Part of a small language model's weights.
Size: width 192, 2 heads of 64, MLP 512 SwiGLU, vocabulary 8192, 9.44M parameters.
Architecture: RMSNorm before each block, rotary positions, no biases in attention or MLP, untied embeddings.
Training: a variant of Muon for these matrices, 328M tokens.
MLP neurons of a small language model. Each row is named by its layer, matrix (gate and up: input weights) and neuron, and shows model dimensions 96-191. Each number is 128 + 32 x the weight over its row's rms, rounded and kept within 0 to 255. Numbers have three digits each. A neuron's up and down rows have the sign that makes its largest values positive.
A block is one neuron, or neurons of one layer that tend to fire together. Before each block is what it responds to, as a language model described it from the Wikipedia text at the highest values.

Description: Adjective suffix completion
L12.gate128:122114136109116139163108194071098133071090171195188084070187143088149163133123173196136131153105096123070141138129143071097093178167124164126172139177117189158107127160100159175166109098155137080185171132102110151131137142120146064134132181147104058126130132155103114127143143092124112091
L12.up128:126151152107152068165101206147126169142129134058093115106134123096112157112094147116097140078113135158077127099147139109061125115090126122136103190149133161107161145174187150111185168112137137172096089102089155182122172102162134135057103139114111137152158112154149116178138155068142121141
L12.gate210:091080111123128119171179170092119132132137187139169143155116081153092151145136192121113218123098125100181117115130106216111125166144148118124125140139139120155101152105139123161152163079176153108100174102128178131098171162120124116112120133128169086107114130147111111185106105154113148157
L12.up210:144074133132152190099144142151150138047117180121211153108149141168175115131080106118096185153069084118103132078062169166107082137180133137093085157151125033153125150113145124181149088105150177141115130118131184113169158172135156184116120135114178137145115145149104113188133197124112113141
L12.gate245:167137131109221157176139163092129101086108193133095100089066149154171164117124214109115122134146178112123087107129113124067154164125134168114138151099086188149152201089128177102134151131148117129190164089157169176127126128119094153037146094176202093101160095188152156170129116147105108114
L12.up245:116117147083151155095134133152078079121124198111154032117081131104117115130086140101132121152085142114147085105181167171084120165157183135169106155186188106098092122132121138132194113127114166134142150070131116129157132115127149077134096130087115106133168137116139103126111074100138153145
L12.gate499:085116174108188112113160134091171124113094058145153095092131153150112118093135159104129152135163155127130090078126135102103090185163096140119095122149168113070142118111122125085131114140129181140094188098065186146149128144117087129130170101132137124150159142082063112105104123145122146146
L12.up499:175104072131110062133178148173092132076064077112126138101116183098091122145139135140151101141112103127149154132169124157142141183120135130122183096161120156132092122150135111172156115137137183175135140081117141156180169127114095148090089144128137118143124138104108132255096163088074108134

Description: Place-name pieces
L10.gate9:143110103147204151159094159183060124138103109077104170172099155116101194106104196080124163150090064138147100131160142129109080165103127146132071145157197110087087149148110122166119147147153147214122107095123135085129123173131149162103095104132071135138099102122121167147139147082143117120
L10.up9:104122119097069121111168131120106114129150121089147115166092123165042099103184163095148074152130157172150136177083145120104130103129132125085151079139146140104154094117139082140144137151106084156138166183161118155137010131085101095082127110157109141103144168133133075094180099092150083138
L10.gate13:135117139149123138099133148124136143160094120194084155160137091154141167149205169077113113158146125137158175127149128084138121102163151154169067121129148157089117129147077157104064081137099161121119121156130091102183136179063136165157161125112122093184159139072096113108151134093167059126
L10.up13:148124148144166101166203144116170096091160134137089144133143127142150175121129161087121090125080174146140116127109128098131137140092167128104092154173143182106156120124140108097170100133124103142152053128156127169193111171160117145065166135102081131121124111168164093111153116074131144075

Description: Sentence-final periods
L10.gate95:133185166059119119094115114131168112137143068141178127069117178160098153033150164147087125124156111067107083107160136090164120168119153116153156132114060145121074095157115119093091097124133176132084087144146108078144118125158159120170175131120148129145083126150149074135116098101131086104
L10.up95:105073046157162136157140104112098124119075117161115123116063154105102127150130137172033171127074132185112108111103151082104161096197138154097134157144160156058177084142132137156131044184133131099107114064138129133143101125066099137150201147139124191138139130146114128131125129212149072096
L10.gate350:159151181157107171083098138073141162162080091159135126111130132142131122182152164098096149154114123105073127120102150112153091120125136117115081094076125118149126130117115155091171044208123109096156139114175079148174174171158096140156137167122148098107146085129084118185130155107122100089
L10.up350:090101102164165107084073145129231092119119093129164140139114129066131109126174165172154162056144118163130124121129104146120138081142129127110109156165142146101080080182138148112163095118122174086134127106201156113174119163167164147128180191128169154164115094074103155117207103135193070082

Description: World and nationality modifiers
L2.gate63:122148149116161174109174143161147101123100100141156120111092147111134138102178136138163132108106128099180069001139122143102097115097146097154096089161109099138127157084138143086132139146108125164118116147114139078184132136124109123126102141171089096075112124104183100154148115154115115076
L2.up63:092168087123142162146148143124135083130094090118142113132101150134169139083128169146131151117091097103178107035132114155077108123104117092174129149149088113074139181119160187062116153130140113117084086095152178096163108085140150111107101153125103143073122121140157092105103068143114137066
L2.gate200:093159092106156152163159194162124173109146165149104182091175172108125087172141175154099115163136119130124090181152147096116181120116165160068113121132136143174113116038079099179130116146118108137137156164115135092122157190110103123146093088157165124179081136100102136143101161109156166177
L2.up200:113100118107109040073152153091127138097119052116194102123148136088168063105096111137120104096155098145132162143094204135156110127167143108132054089066142151090204110083139079119117168106174162123158140103141115153113105094117119120117137159133120173100154123141127090090158116110170193128
L2.gate239:103106110146151158139121107072030142116067124158108090134116092166076119119122104137110106076129153140091152153153163097099183154046120165122089171104157094109100086092149116147083102116160047181118137163113086144105138142086149184106167151097120099162100142105096133142187110114174124147
L2.up239:125106108115127178146118105115039097132083116150129081156152121170115162084097106122138099131121165120079167147156125124115145153040106158101088141084156116113077092120156121136065129128148081186127143155115113188068123148140116208087167120139101109103107157133081142119151085100141098152
L2.gate262:082101137081117096162123141136127105168018128161186103102122114147126163199100144142141108137201174125164075147130166107111190101099182147112103100107154138152110114069118120121122083115206177149165127073130070139178130150123089127154175191097159106079133126180130106072170142110144178125
L2.up262:082147189143142093157098183162132143131093166103142132110136061112151063133108123137171110100172166144137103109086095135140153121119148165079118131109115135167070099062103097118065097145163151185135167110065114143119153144133127117169147103118195085135166135105111148127140134131106183124
L2.gate277:113131126084152122116102143121071147076055121092121125086095175143132072136083083116102128078148128074110063100087141106110177100130150103105143089090094122078149107181105164096141109078177114124102167112095104141093132159163153143167181087110102117185084048116081144102208134125158102099
L2.up277:113123119076179106125093135103100126151082122124156113111111194161088080096064121139122141139142142060122114075078163082117170102153110087117170139060095152084146132159144166112145138110168164101120134177118118154079125147184132123188169102149112126146110099151088139117184159145138138092
L2.gate386:084117119191151165142138164087108164145104126137146151106118189165163096126129037123140117159100116118133126073093079135136049157184129066110133121138139113129168116123134156135163131134151169103122130117162124087128113141123106113126148082146091160153102138128188102104126157157133113139
L2.up386:091103126174166119112108080072094099137107130141119168135103139153132131167119122109149091099138122096107130113147109174071089155148126074088095154159135090109149101167142123123163153148090172101082104150187185052136105116086083107120083145117130120187138134154208128081108158133141108188
L2.gate389:087140159166072184116191142120084145144127115133113143087076189132143042163165105158114135105105112079146134141147137158097121097134107115115070089144161110112148163146136127158111126118090069056103133183153107109148124117090123120159123172156099130161089151194141095074163119161175126134
L2.up389:089142163151101196130147127144103132149128112161080131121114180120136027160192167135062140115147063077120105154144157116109124146121078104129074099116153120098144110120142117114127108117097059031098116177161138110106132131139128118141107179145075121153101160171152114085115130203142134149
L2.gate457:092132161146157100095098136121126129161099144210097169141094150149166097126143153067148133099114170174076141126130153109199098198137153142170141137165169122103171136125195177081129113078176140080089178103121101147154111079020094118122155213154117112160134152131137124112115162179167134080
L2.up457:103131143151104114099105127101154123192163156178090147139100103108120103117109153055131136108145177194099130143143152163167104187145153120170162112190130127086172105118178145090110120140160178128129181103114106155131162055034092122098161179118123135162140149153124112111121163151155136128

Description: Category head nouns
L2.gate26:066091116120115113175140184135134123104112092138156170127140149086165143119088122101077052154133082142051131152147175124094115157144075110085143098087128109137101078200133100140147142111129106085120119184111122178139157120089131117160086148170116101137125132159166061155150168156163160105
L2.up26:066085109102114128160126179135113117108117122140145160114148178094119153116090137097083097148131161114051152152134184101092114145141099099122142088077139113122090087169144069136129145118120095119155112177124151185141085119102108149171099150126127100119125140165134054098158140143130164122
L2.gate40:120147109093045106108093116110161162109176199090098147139183101075148109108111107046143173157146137154145139149125120152102110175149128161123096173142120085102153099159097123104112133099157180123152130115119182173113043181123092110160107080126081131108102133120118140136098065135097153108
L2.up40:124149160144084119171124118061197137120123200165139146131150126085161099118165155102124122120162090112117212161141102124121109145175100101106084157153121078120166136147098096147160105138142168063128101089151170149115089135096102158129146104131104134106106132099151099083104133132102102125
L2.gate90:105107112039118105125174172134138148122101106137153141108093149182143129136150095086144158147079126075119142181140129131072129136118126143091110128158157102174152082118097058096093089172038110169091151124119146150100126163118145096144093103062201093124094134124129146135181099157165028109
L2.up90:148093123075116126134134171114102106094079114117154170103056141167135149128169098116166151131092123070124081174123128138117122125113148135071120142141155095162168073127089064096124110122047108165080142147116159129070095153120144084145096103086175051109117120131148148143150107168139052084
L2.gate197:168172088111134100093076161051107152091136155115072117159122175185164112147122127068107162121107176101136221157178162091126141154184123155183156111145134068090147124173103167107115133163116118123139119094143171100148088052111138056119149116110206068136112147172098151081146125128123096127
L2.up197:148159102104127134107079147026150140083099159117073096107129161214181156169136134062118177149138143077135193098176116116127110179197131108127159126129152092077119100125161134112150133115123147132130143094185218104118113089056143073060139103123132077110122156148107132103136150133120106137
L2.gate266:157089120127116089118098076112181113133078126108128131094148131111171100183134119147085101081140161127101119109092104144142112158137167160125152134110165072125157104143096133083134145101107137111104125110084185173009107065104157127153113100136189148177164124089105164151137130162135148134
L2.up266:124079094115137157101076121083138128183133104156147079119136144101094096087168107125097086119201120141116101204126121146115132154090139120166168125110126083136063151137094115092147151149104104098093147078105094129029140109103099127117097138132152214180136136110117150112148145171116109114
L2.gate301:129150128097036102070145149093173128076144117133119139146109124121097106130136115097150119147122139118111176186096102152092170124139122153084142147185116069158122155160064166123123163132131125165132084139087175104078106151123108140099109053149190056078164138154103107099126190139155129155
L2.up301:121130087086171054152174140126144113107169087137132160168132154088136146118112141158112171139105082094062180156106100096138125150128091156140143136169129103147152143173097124103093174110115145100097091130058181138084147193109120114127116098132183133079191145109193163136103130166126153104
L2.gate353:147141129143095065068122148078158109115117126141095108139109053109143087123159141050081132168170156113105202137135187098110105161170096209144132122182138065100120144127110107117155111110090136148132122129128206132101086133102103066148083117119132105111145148154159129152176100132101120087
L2.up353:165128164117125096057112159047156119121106139149054099118159090148157085118186174065094119141137118087127194134137136163100099144150110184142138138136148089086126140107154128103138121104089160164075139092130172123069102148104113099100088104147119043121175178158108105143127126169113129086
L2.gate491:137127142097084106043131157141111179142114123120109137127155115154096162131099172101134104147137135163115192125098151177134118104100112176141102106197111151112174092149127092093101103069142167118145118074131119150074116129143152121150131112126141128086171155160123134130165066119143169100
L2.up491:118152171091048086109127206160194152124185112164090095138094122102121143104110178111153116141112112200127136175123139150166123158093143146136135143186135152086157116176109185116128142157146149147160106109121054150128164169126143173161146143087144145074153103156133168088142066097131152079